config = dict(
    n_layer=13,
    d_model=576,
    n_head=9,
    n_kv_head=1,
    head_dim=64,
    d_mlp=2304,
    vocab_size=8192,
    activation='gelu',
    norm='layernorm',
    norm_place='pre',
    norm_eps=1e-06,
    positions='rope',
    rope_base=10000.0,
    rope_fraction=1.0,
    qk_norm=False,
    attn_scale=0.125,
    bias='none',
    tie_embeddings=True,
    parallel_block=False,
    init='normal',
    init_std_qkv=0.0157,
    init_std_o=0.0,
    init_std_up=0.0157,
    init_std_down=0.0,
    optimizer='adamw',
    lr=0.000653,
    lr_mult_o=1.2,
    beta1=0.95,
    beta2=0.95,
    lr_head=0.00516,
    grad_clip=2.0,
    warmup_steps=506,
    schedule='wsd',
    decay_fraction=0.776,
    decay_shape='linear',
    final_lr_fraction=0.1,
    batch_tokens=[65536, 131072, 196608],
    seq_len=512,
    doc_mask=False,
    train_tokens=998600000,
    steps=8681,
    dataset='wikipedia_en',
)
MLP neurons of a small language model. Each row is named by its layer, matrix (up: input weights; down: output weights) and neuron, and shows model dimensions 192-255. Each number is 200 + 40 x the weight over its row's rms, rounded and kept within 0 to 999.
After each neuron's rows, "fires before" lists the tokens most often just after its 100 highest values on Wikipedia text that the model never trained on; "fires on" lists the tokens most often at its 100 highest values on Wikipedia text that the model never trained on.

L2.up2035,180,206,242,220,184,184,176,185,258,284,213,197,232,163,196,206,152,166,230,242,175,170,228,268,179,198,219,175,206,185,209,140,222,243,226,235,242,166,224,259,123,179,140,159,236,217,272,172,184,145,184,241,123,200,192,207,199,168,211,192,182,166,159,212
L2.down2035,155,231,230,247,187,184,158,194,275,348,181,197,145,152,178,155,176,215,184,210,173,233,213,206,181,195,261,223,215,165,163,139,206,270,241,230,289,179,185,287,186,233,178,202,203,166,182,161,118,197,214,207,180,194,148,231,271,200,201,196,208,153,219,155
fires before: "|", "-", "In"
fires on: " |\n", "==\n", "===\n", "====\n"

L8.up1648,169,198,214,205,252,127,140,207,227,212,182,246,186,213,226,164,183,260,259,161,147,211,191,223,249,270,252,208,231,184,208,147,221,174,194,295,202,227,133,203,140,269,194,195,273,132,236,209,196,176,216,229,193,144,190,245,208,213,210,306,140,201,173,261
L8.down1648,206,193,219,207,203,159,193,187,186,13,235,207,203,166,228,154,195,226,226,142,185,210,223,172,196,228,203,219,224,217,210,193,242,167,186,219,187,243,206,252,228,217,158,200,257,192,215,177,192,193,207,240,177,205,196,210,204,206,196,244,171,199,190,220
fires before: "==", "The", "===", "In", " |"
fires on: ".\n\n", " |", ".\"\n\n", ").\n\n"

L8.up2162,200,178,210,149,212,116,177,219,250,231,163,287,215,209,223,196,208,240,206,203,153,204,192,186,248,266,264,213,319,195,206,160,242,170,180,273,186,213,180,240,136,211,209,159,258,130,244,162,172,217,208,229,182,175,170,269,178,223,189,273,129,180,180,273
L8.down2162,222,216,197,188,187,173,199,192,215,107,202,201,217,157,221,196,186,220,196,165,189,199,218,190,190,218,215,223,222,219,205,185,230,200,159,194,210,258,193,225,191,219,187,186,235,169,216,188,211,204,189,217,199,207,190,217,216,223,204,212,209,195,186,238
fires before: "==", "The", "In", "==="
fires on: ".\n\n", ".\"\n\n"

L2.up1243,182,181,163,235,193,173,193,154,191,228,231,199,142,220,248,238,203,168,202,231,228,187,155,178,175,251,222,163,199,172,205,162,204,223,191,227,175,115,165,144,253,182,91,234,239,116,206,167,191,202,203,231,135,167,215,252,231,241,213,209,219,141,179,240
L2.down1243,195,199,200,186,174,166,193,145,281,250,195,176,147,244,261,191,186,183,176,221,170,177,208,115,174,264,254,180,169,191,157,219,218,234,221,142,170,161,142,179,235,174,164,259,179,216,197,180,234,239,184,264,150,155,218,152,171,203,192,213,279,182,207,221
fires before: "=", "C", "Area", "Population", "=="
fires on: "\n\n", ")\n\n", ";\n\n", ".\n\n"

L8.up2237,211,156,192,202,201,238,163,156,272,212,226,146,271,164,301,90,203,159,223,171,236,154,263,170,212,194,195,159,213,149,218,98,217,105,148,217,175,194,140,233,265,217,168,205,208,175,190,116,223,186,244,184,239,234,235,174,218,230,217,187,207,217,131,222
L8.down2237,209,198,190,242,188,158,177,223,247,238,271,155,250,207,209,160,191,263,223,197,200,242,187,214,223,157,215,201,248,162,174,147,161,186,247,130,203,140,278,191,183,185,214,245,136,184,174,128,153,241,252,193,247,250,149,222,298,216,173,190,274,205,192,195
fires before: " ", " the", " October"
fires on: " from", " of", " by", " since", " on", " From"

L2.up427,216,114,252,206,148,157,135,202,157,234,220,160,206,259,247,293,181,221,160,178,178,246,186,222,167,245,249,201,259,172,198,125,192,199,190,218,207,138,174,131,211,235,118,307,274,168,266,170,204,211,207,180,153,189,163,243,192,203,217,245,249,128,166,219
L2.down427,188,171,219,190,149,188,175,162,243,221,198,203,175,290,278,199,141,247,125,199,218,197,167,130,174,281,263,229,186,203,192,130,216,166,204,192,241,152,190,162,191,198,162,293,190,181,262,185,213,160,166,189,162,165,232,161,215,258,250,242,221,184,221,239
fires before: "=", "==", "===", "C", "D", "|"
fires on: " |\n\n", "\n\n", ")\n\n", ";\n\n", ".\n\n"

L2.up1650,236,159,173,206,189,282,156,164,283,200,176,152,217,136,228,312,162,202,202,203,215,204,190,193,181,226,239,124,210,210,168,202,223,224,214,141,197,210,185,176,203,186,206,197,233,104,232,202,240,206,240,193,180,196,181,237,174,166,184,230,192,144,192,194
L2.down1650,234,115,225,163,159,219,188,179,293,309,156,243,260,223,181,237,90,253,248,179,200,111,112,187,225,176,199,143,304,188,245,179,223,169,187,180,238,243,222,222,168,211,197,203,182,169,195,180,233,235,226,215,200,209,143,258,204,182,281,186,269,192,138,267
fires before: " ", " +"
fires on: " |"

L2.up2028,171,157,251,204,157,212,197,153,246,272,237,225,174,205,209,185,255,246,129,235,163,231,133,190,182,229,268,163,264,228,155,194,222,187,211,198,147,164,113,184,163,105,164,208,153,195,205,180,220,214,200,194,193,195,181,185,133,222,216,198,143,239,240,207
L2.down2028,184,183,178,149,223,239,210,206,240,312,165,124,256,159,161,251,235,83,154,207,182,274,180,293,155,139,204,158,210,163,110,193,197,248,218,162,279,147,175,208,203,200,176,197,265,230,201,255,239,188,139,204,201,173,168,218,247,210,155,178,257,186,164,189
fires before: "|", " the", " ", "65"
fires on: " |\n", " of", " ", " in", ","

L2.up592,228,175,201,208,234,141,156,133,255,217,241,153,250,179,174,246,234,182,171,169,166,216,224,192,151,237,226,115,204,254,216,176,214,169,228,246,247,169,186,241,184,169,195,219,204,166,151,237,275,168,223,247,249,159,214,148,194,168,220,186,195,278,214,221
L2.down592,196,202,230,202,231,204,214,156,239,249,225,209,228,205,282,231,240,179,136,242,163,246,197,163,154,212,243,153,249,200,245,231,254,189,196,280,242,200,168,244,213,177,176,192,174,196,123,221,212,157,245,198,261,143,200,174,199,219,269,260,222,241,211,178
fires before: " ", " and"
fires on: ",", " |"

L2.up1512,230,237,213,208,205,202,118,104,244,237,212,156,136,229,247,139,213,180,194,291,208,212,127,265,161,154,182,128,211,218,149,137,211,174,200,215,225,142,202,227,147,182,205,194,282,153,179,269,211,198,196,213,236,275,220,158,284,186,245,241,172,196,179,239
L2.down1512,162,271,205,169,209,156,121,216,268,283,213,149,171,175,198,121,191,240,180,165,174,179,243,205,113,213,217,167,204,227,176,167,127,195,202,155,249,200,162,226,210,246,272,186,177,182,167,260,279,203,195,209,162,246,184,254,191,159,207,207,170,268,250,235
fires before: " the", " "
fires on: " in", " of"

L2.up546,163,219,167,221,250,176,204,125,166,254,243,231,257,233,288,213,238,239,226,180,179,272,221,205,143,267,212,174,154,178,185,151,224,176,189,160,156,144,139,198,150,163,221,187,217,164,189,162,194,126,257,245,208,228,174,195,185,179,165,173,217,190,181,220
L2.down546,208,230,230,232,233,183,215,198,141,243,250,163,278,196,223,216,284,199,237,170,220,260,281,171,180,241,226,162,181,184,214,206,213,173,187,162,182,181,159,225,172,203,269,213,158,194,193,120,178,164,192,232,162,240,228,158,186,148,153,161,212,225,196,190
fires before: " ", " the", " a", " November"
fires on: " on", " On"

L8.up469,152,232,140,208,131,261,139,160,195,231,178,143,236,214,232,194,139,202,168,193,237,217,276,232,197,257,219,215,180,112,227,223,149,188,224,273,208,220,211,221,241,171,199,222,243,181,243,152,254,182,238,142,148,160,163,181,276,201,207,224,184,284,238,204
L8.down469,161,283,196,220,172,227,98,179,189,181,210,157,206,215,226,209,180,228,210,197,158,205,278,143,214,185,172,256,218,212,158,148,169,272,220,201,276,213,242,185,205,203,242,125,212,206,190,157,251,168,152,83,160,262,168,174,139,168,191,278,177,233,254,211
fires before: " the", " well", " which", " whom", " a"
fires on: " of", " as", " after", " with", " at", " in"

L8.up421,218,191,207,155,208,130,240,198,229,219,137,210,220,171,240,188,202,202,216,229,183,183,249,148,275,244,226,199,305,191,214,158,277,198,162,211,201,233,154,280,137,189,142,148,267,128,285,136,163,228,227,197,190,236,170,273,191,255,214,259,123,184,155,293
L8.down421,201,201,202,188,206,194,211,182,232,148,202,189,208,159,223,202,172,228,244,176,185,217,217,190,189,221,218,241,241,200,223,170,214,231,156,173,230,244,175,223,189,229,198,203,211,157,201,192,200,200,199,190,209,241,198,203,205,216,225,167,211,213,238,231
fires before: "-", "|", "The", "==="
fires on: "\n", "==\n", "==\n\n", ".\n\n", " ==\n", " ==\n\n"

L2.up399,203,180,226,189,212,208,228,265,154,241,220,212,230,208,202,157,255,172,188,346,170,210,256,255,184,222,220,233,237,189,163,166,213,175,206,186,171,153,185,147,183,213,175,219,268,213,209,200,229,199,270,118,199,219,187,186,199,157,230,206,191,222,189,225
L2.down399,213,280,240,233,265,215,209,187,206,297,180,140,204,181,174,196,210,147,211,198,226,189,118,152,220,185,228,215,194,235,204,200,152,170,211,255,214,201,190,199,228,229,193,197,207,218,147,239,190,127,169,195,131,169,150,185,208,166,148,199,235,194,256,189
fires before: " the", " a", " ", " $", "ing"
fires on: " won", " At", " at", " had", " cost", " earned"

L2.up388,202,252,204,202,184,198,193,180,196,212,193,150,177,196,167,171,212,174,212,196,194,190,127,204,130,290,181,221,189,169,279,181,236,183,211,183,227,181,211,277,243,198,232,202,129,250,160,149,184,161,200,92,194,152,227,207,230,202,193,247,267,152,229,194
L2.down388,238,232,195,102,180,112,215,215,193,323,192,156,223,229,148,127,225,217,167,237,236,239,212,258,160,193,136,152,199,148,245,247,254,218,221,212,205,143,163,200,193,198,258,219,190,187,236,178,247,210,184,101,192,209,193,183,158,175,178,226,227,200,194,133
fires before: " ", " Bobby", " Me"
fires on: " |", ","

L2.up700,243,174,159,166,188,241,150,174,193,252,186,128,218,194,142,223,258,200,171,242,206,256,180,252,179,243,213,173,250,254,177,160,279,170,198,273,170,152,166,254,109,226,234,221,189,148,218,281,236,192,148,261,210,162,226,165,184,214,190,215,211,164,196,198
L2.down700,242,179,220,115,151,169,217,206,233,308,235,201,248,250,149,153,224,217,135,211,175,226,142,215,140,252,205,134,313,198,197,201,229,179,205,245,245,170,142,223,212,191,238,141,182,171,140,200,250,156,181,188,260,136,229,212,234,196,218,231,155,216,209,142
fires before: " ", " a", " an"
fires on: " |", ",", " was"

L8.up402,189,209,185,210,292,278,207,219,178,201,179,231,262,224,294,164,207,258,216,217,178,216,182,185,175,196,225,190,178,159,169,238,237,206,180,156,190,251,192,158,154,143,185,153,185,135,218,192,159,189,252,271,163,202,211,299,261,267,275,160,162,153,207,221
L8.down402,228,210,261,232,223,189,194,215,237,190,190,213,173,202,192,232,209,245,185,138,220,194,162,207,239,114,180,174,205,219,203,254,253,210,166,212,189,136,212,233,224,272,145,269,205,143,224,150,203,238,291,245,168,220,152,157,177,226,225,219,139,226,216,223
fires before: "%", " (", " |", " of", " |\n", " were"
fires on: "%", "5", "3", "7", "4", " m"

L2.up1488,253,184,188,191,150,199,210,183,174,235,169,210,167,248,243,258,241,184,183,200,252,216,186,156,157,167,199,227,208,213,203,197,255,238,175,183,98,157,177,220,231,156,118,262,174,169,202,149,212,238,228,163,138,231,198,187,217,211,234,212,207,113,169,197
L2.down1488,229,171,212,178,200,187,216,174,244,320,228,187,226,215,123,237,224,200,109,216,279,220,177,183,225,201,223,195,231,205,216,263,255,198,216,164,192,190,144,259,235,170,132,216,134,192,220,184,266,237,225,186,183,213,212,170,159,179,159,205,282,174,137,114
fires before: " "
fires on: ";", " |"

L2.up1437,216,175,151,193,176,271,179,209,222,273,125,169,280,213,192,237,245,177,210,220,166,154,223,214,264,169,158,242,222,266,230,200,118,239,280,215,147,212,196,256,147,176,275,232,267,161,220,158,188,209,137,166,158,253,193,256,145,204,214,117,266,172,119,216
L2.down1437,156,195,218,190,182,271,185,185,312,251,221,205,197,152,183,231,153,182,141,232,169,206,206,131,204,246,181,125,193,160,189,169,169,170,217,190,223,212,221,135,219,183,223,174,204,228,240,203,159,195,197,190,248,246,203,175,174,101,189,253,226,192,188,204
fires before: " ", " —", "0"
fires on: " |", " ", " lower"

L2.up2128,218,196,215,273,229,231,196,138,185,241,176,233,180,195,241,225,237,205,185,148,195,183,174,247,176,294,167,195,251,196,218,179,242,253,133,165,182,229,109,177,233,186,157,228,177,230,231,199,198,218,229,177,167,194,169,303,248,270,161,161,195,195,214,165
L2.down2128,182,256,228,225,223,223,246,167,204,189,180,269,258,140,236,242,249,221,169,197,218,191,218,220,177,263,214,193,225,222,218,159,202,205,168,166,238,244,116,155,172,188,191,198,142,264,239,169,214,209,238,165,124,169,221,235,280,248,225,158,219,201,236,150
fires before: " |", " |\n", " "
fires on: ")"

L2.up666,195,156,187,188,188,212,207,128,272,217,258,179,222,182,267,190,243,142,196,157,206,198,216,227,153,208,240,185,252,208,204,88,244,159,199,210,186,206,183,163,169,229,194,239,171,192,195,143,191,169,263,230,264,172,221,187,209,210,135,160,240,187,217,198
L2.down666,201,167,209,211,205,129,181,220,214,350,233,193,233,259,155,201,141,198,168,161,222,195,289,217,135,188,226,199,226,168,200,182,209,181,216,142,264,161,169,237,196,200,187,178,145,209,199,173,209,148,227,181,199,277,255,265,226,162,204,200,205,221,259,251
fires before: " ", " the", " November", " August"
fires on: " in", " |", " on", "In", "On"

L2.up2250,229,144,199,246,216,143,182,204,214,222,222,224,153,226,244,154,196,216,200,224,206,152,204,162,228,195,221,141,242,193,174,147,222,156,244,177,131,172,226,243,201,208,204,205,198,174,221,186,205,204,179,236,160,262,153,129,222,149,251,231,218,284,153,151
L2.down2250,207,180,161,195,218,183,147,200,299,272,258,223,149,253,212,162,159,198,174,227,218,160,242,223,203,141,226,158,217,200,202,164,224,191,263,147,151,152,208,241,196,188,235,222,163,137,250,179,215,214,214,162,166,216,144,127,222,148,254,200,246,223,240,247
fires before: " ", ","
fires on: " September", " August", " July", " December"

L2.up489,200,233,186,179,145,254,163,181,260,281,152,163,151,277,219,216,207,240,239,210,254,217,172,268,184,191,247,121,218,251,131,136,189,182,203,214,225,126,187,238,140,188,172,234,303,76,251,127,222,238,205,171,191,202,186,198,182,179,176,205,164,264,201,191
L2.down489,178,299,181,221,191,201,195,255,261,306,141,207,192,281,237,131,195,178,117,186,267,159,180,201,174,261,272,177,257,217,181,168,155,229,193,182,209,208,126,202,129,220,209,178,184,114,243,162,191,229,263,202,224,108,201,254,212,179,198,243,175,210,200,222
fires before: "|"
fires on: " |\n", "\n", " in"

L2.up2220,247,211,236,262,136,202,213,175,141,221,202,190,235,141,253,175,181,115,173,228,134,134,154,204,242,289,221,116,202,186,202,230,242,126,176,224,271,256,183,154,132,166,199,210,277,157,234,239,201,187,294,225,196,164,215,203,290,161,202,183,143,175,202,219
L2.down2220,192,267,250,163,164,162,183,145,88,282,207,179,220,158,188,151,123,217,164,211,203,233,140,211,158,187,236,143,197,227,191,203,179,199,202,150,263,197,164,219,176,219,219,109,136,167,206,188,287,217,234,148,211,211,210,212,175,124,155,156,199,242,182,231
fires before: " the", " number", " ", " Bell"
fires on: " at", " in", " At", "it", " reached"

L2.up1032,181,208,179,285,210,218,206,137,243,216,167,197,225,190,279,265,187,203,227,105,248,159,146,259,156,168,191,209,170,172,189,128,199,223,225,207,220,220,149,180,203,205,151,214,212,154,146,212,153,202,264,226,133,250,206,229,210,320,199,254,222,181,242,241
L2.down1032,184,175,188,172,154,165,166,200,243,280,157,271,132,233,222,243,197,209,211,103,240,151,130,217,148,192,226,192,233,201,199,138,210,159,183,201,229,185,165,250,158,182,173,188,175,164,149,202,232,173,201,180,185,268,180,241,212,245,229,246,164,181,168,192
fires before: " |", ")"
fires on: ")", "ou", "(s"

L2.up1103,150,228,152,184,172,219,197,230,189,215,210,238,172,217,249,255,221,247,183,110,256,208,120,197,174,153,211,211,207,87,216,198,286,175,197,211,216,184,228,281,281,211,210,164,207,184,192,188,217,236,283,181,113,126,177,149,222,122,237,206,142,197,172,171
L2.down1103,224,164,214,223,273,197,218,172,195,169,249,205,263,139,203,252,161,144,227,254,162,205,192,236,211,258,218,233,130,276,184,182,169,200,215,155,169,219,129,176,156,189,201,233,170,210,214,249,179,185,113,244,177,292,189,197,114,258,153,191,217,194,178,162
fires before: " ", ",", "iat", "ation"
fires on: " March", " January", "rat", " Ped", " Liber", "per"

L8.up880,200,203,188,178,224,121,186,216,219,204,181,262,191,222,212,149,243,293,222,174,132,173,153,220,243,286,235,213,191,183,178,188,230,132,183,248,214,240,143,245,158,217,199,201,266,97,291,176,180,237,193,189,145,184,190,264,182,230,219,259,90,203,146,197
L8.down880,209,186,205,196,188,170,192,196,202,70,197,199,196,183,221,187,185,232,206,166,173,188,214,188,209,216,194,242,217,195,211,194,232,204,175,205,204,243,194,216,204,221,180,197,227,196,226,209,206,206,205,223,194,224,194,223,207,213,195,228,198,190,195,221
fires before: "==", "The", " It", " The", " He"
fires on: ".\n\n", ".", ").\n\n"

L2.up572,234,172,319,202,149,182,176,184,225,180,214,231,208,173,198,194,208,253,191,223,139,194,176,174,168,212,213,224,293,261,177,229,224,180,213,99,190,210,197,194,217,211,218,237,203,220,235,228,236,257,195,217,207,211,67,173,224,269,173,243,208,154,186,83
L2.down572,233,189,271,202,273,194,168,222,200,217,218,216,128,177,125,237,168,162,207,195,182,184,236,277,190,272,241,135,199,195,204,177,159,166,154,209,192,175,221,194,221,218,262,212,240,165,131,202,185,224,224,250,217,166,194,242,208,202,182,217,163,150,205,146
fires before: "0", " the", "1", "2"
fires on: " ", " of", " in"

L2.up646,251,160,221,210,212,193,172,156,224,241,215,231,136,206,255,179,267,111,219,94,158,260,160,235,118,227,230,227,172,216,224,187,267,234,219,217,115,175,207,235,272,211,244,138,199,238,227,179,199,197,222,144,162,202,221,175,312,232,221,225,157,176,182,202
L2.down646,220,192,245,223,216,236,219,170,184,286,194,222,186,187,229,154,253,183,193,149,226,241,212,218,166,195,151,210,168,250,217,213,262,220,232,235,165,187,210,219,218,156,212,176,171,263,238,220,220,189,234,144,172,263,235,254,240,190,173,152,191,135,126,199
fires before: " ", " \"", " P", " Co"
fires on: ";", " |", ":", " single", "\":", "|"

L2.up822,233,181,186,215,204,96,197,248,181,212,205,233,168,208,224,176,205,233,228,152,177,213,169,198,187,249,229,231,212,131,168,95,214,193,164,237,188,205,131,176,217,222,146,237,295,181,302,148,191,195,217,192,167,208,198,257,177,231,186,279,188,147,190,206
L2.down822,178,172,167,153,175,149,193,179,193,300,198,212,145,198,274,132,170,174,202,223,163,215,220,137,192,237,264,208,162,176,206,155,195,178,201,220,219,256,144,169,201,227,170,257,230,185,250,197,204,210,138,240,191,200,203,153,148,273,216,280,180,158,208,242
fires before: "=", "==", "===", "P", "T", "C"
fires on: "\n\n", ".\n\n", " |\n\n", ")\n\n", ";\n\n"

L2.up2288,153,183,272,257,139,214,169,108,207,205,151,162,183,119,200,283,166,277,216,207,141,64,139,206,268,329,166,156,213,214,202,225,212,187,268,151,174,193,187,197,155,203,207,222,169,183,253,195,214,173,239,211,215,227,175,205,258,197,201,228,171,239,271,188
L2.down2288,222,185,249,255,155,248,203,185,219,231,116,135,243,154,173,264,259,244,138,171,229,164,126,198,250,215,242,192,229,171,121,211,196,223,173,251,272,167,239,273,249,248,228,149,112,219,233,238,171,175,225,172,200,149,145,299,183,135,195,148,236,134,138,265
fires before: "0", " the", "1", "2", " number"
fires on: " ", " at", " entered"

L8.up609,205,158,119,241,195,173,185,148,182,240,194,231,163,221,248,253,182,190,197,205,214,159,176,201,247,192,242,166,254,284,171,166,230,178,113,338,192,281,205,186,233,244,192,161,273,195,199,167,222,120,189,179,158,187,158,151,228,216,225,338,212,178,251,150
L8.down609,172,158,218,129,218,132,161,184,231,206,188,209,203,205,224,219,263,172,134,245,191,205,233,250,205,225,227,234,217,227,208,131,230,221,167,234,228,182,175,163,232,211,180,143,236,165,220,158,179,211,144,262,201,180,123,160,155,130,261,226,170,209,221,153
fires before: " "
fires on: " December", ",", " April", " October", " November", " August"

L2.up1143,227,160,191,190,163,231,148,108,174,240,34,183,247,196,205,245,166,202,180,272,202,182,243,158,247,258,190,209,170,242,193,190,264,223,258,191,136,280,152,187,193,185,211,251,178,170,238,190,216,240,232,143,200,290,199,193,152,223,189,235,243,158,257,217
L2.down1143,207,232,222,166,200,258,194,165,214,246,203,216,209,147,138,248,151,190,207,212,203,152,232,218,237,261,238,194,191,161,234,193,283,225,245,240,184,220,240,220,211,222,234,233,118,168,212,190,152,189,215,163,276,244,176,239,172,184,214,204,188,181,183,229
fires before: " ", " —"
fires on: " |", " a"

L8.up550,188,166,209,170,208,123,143,236,238,211,169,262,229,174,231,175,222,237,200,128,190,158,198,189,233,301,228,203,261,227,225,172,270,159,199,258,229,204,186,242,130,220,144,225,285,133,260,147,196,241,226,189,128,208,209,276,264,293,188,213,134,164,196,208
L8.down550,217,200,184,201,195,146,184,182,216,105,215,199,213,190,240,202,200,256,206,153,174,196,220,179,197,242,215,218,227,201,210,179,251,185,176,217,193,251,169,254,206,228,173,206,253,192,238,186,212,190,204,222,182,221,190,235,209,245,225,223,186,197,189,222
fires before: "==", "The", "===", "In"
fires on: ".\n\n", ").\n\n", ".\"\n\n", "\n\n"

L2.up1329,197,180,266,212,194,193,156,181,250,182,202,253,238,174,204,192,130,237,214,179,243,214,206,184,157,207,216,170,247,162,135,136,224,231,214,326,223,195,186,260,222,222,209,262,210,226,209,178,294,169,209,187,221,244,71,209,185,170,248,174,206,223,176,234
L2.down1329,220,133,231,157,211,242,246,185,168,236,235,167,134,265,190,209,201,182,154,177,200,240,222,200,222,209,184,189,279,119,201,285,202,215,228,175,225,156,173,202,155,181,195,186,139,174,223,156,223,185,178,209,206,225,226,110,169,253,140,199,163,225,197,201
fires before: " ", ",", "jan", "j"
fires on: " |", " However", ":", "ai", "-", " /"

L2.up84,149,120,262,249,137,196,159,175,240,252,163,130,168,251,237,168,178,241,215,207,170,250,173,211,178,200,236,174,204,208,142,102,170,146,173,231,199,105,163,212,82,219,158,185,238,151,197,204,195,97,192,232,229,185,192,229,261,301,173,148,236,194,198,216
L2.down84,174,225,259,188,183,227,250,148,228,241,194,179,232,189,185,163,216,178,175,229,217,190,232,148,214,252,200,224,190,220,227,178,171,224,150,137,137,151,211,193,278,182,171,209,192,234,135,225,206,239,176,161,249,198,182,157,175,215,198,205,202,139,259,235
fires before: " a", "|", "-", "=", " an", "=="
fires on: " is", " |\n\n", ".\n\n", " was", "\n", "===\n\n"

L2.up1252,198,144,185,191,295,249,182,216,239,197,210,200,294,190,232,189,211,250,188,132,152,205,218,258,234,283,206,194,165,226,224,165,153,129,133,195,184,220,156,216,165,164,144,253,225,189,239,130,202,192,246,205,145,275,191,228,193,261,181,214,273,224,176,154
L2.down1252,221,277,226,187,180,187,219,195,233,325,172,278,177,165,276,241,223,168,134,124,206,211,194,225,245,251,224,181,167,199,269,180,157,176,192,150,188,165,147,223,183,208,152,237,146,189,180,137,208,182,127,179,238,212,181,230,189,217,184,164,236,218,217,248
fires before: " ", " in", " is", " was", " from", "born"
fires on: ")", "On", " on", " (", "born", " graduated"

L8.up2296,173,228,238,236,207,217,251,176,241,255,209,225,145,203,242,220,124,233,216,247,188,233,183,265,253,175,228,189,167,188,262,250,239,186,174,195,234,209,163,243,90,161,179,202,250,67,238,242,186,232,226,174,214,195,143,139,234,257,236,189,120,293,176,148
L8.down2296,229,249,195,172,256,131,142,224,302,266,168,214,204,167,215,205,208,221,168,276,135,191,192,176,193,179,227,217,179,212,236,199,213,213,204,122,273,226,238,215,150,205,228,267,158,232,237,189,197,237,222,171,206,221,203,163,221,251,176,192,186,140,162,224
fires before: "%", " |\n", " The"
fires on: "9", ".", "8", "7", "6", "5"

L2.up948,201,153,184,159,229,174,196,161,185,231,215,164,216,173,251,171,246,217,213,201,169,215,259,106,168,199,247,150,238,199,204,134,226,141,258,213,128,133,176,228,163,184,151,256,280,152,208,213,232,207,206,184,182,267,171,149,208,161,210,185,216,214,164,191
L2.down948,194,215,131,179,244,184,176,242,290,240,226,276,191,224,220,182,232,173,169,191,208,224,226,226,211,144,207,155,239,179,275,173,215,201,302,196,175,161,193,257,197,227,195,208,209,172,167,195,168,228,243,244,200,214,167,164,179,156,240,225,213,226,201,217
fires before: " "
fires on: " November", " December", " March", " January", " April", " June"

L2.up863,183,167,174,285,203,211,210,181,160,229,137,237,223,308,279,228,194,232,208,226,141,232,108,142,223,186,210,194,156,219,222,224,263,201,190,177,180,206,177,242,132,189,162,170,263,163,211,222,186,212,194,186,124,152,210,158,241,301,264,203,218,220,190,172
L2.down863,186,296,222,226,161,151,185,222,195,254,174,164,214,178,236,241,171,216,172,265,153,142,153,231,186,175,170,133,131,193,178,231,216,153,99,168,172,224,276,198,133,255,204,246,229,114,225,203,181,233,191,199,171,170,200,187,130,233,225,174,163,217,139,226
fires before: " He", "==", " In", " The", " She"
fires on: ".", ".\n\n", ").", ","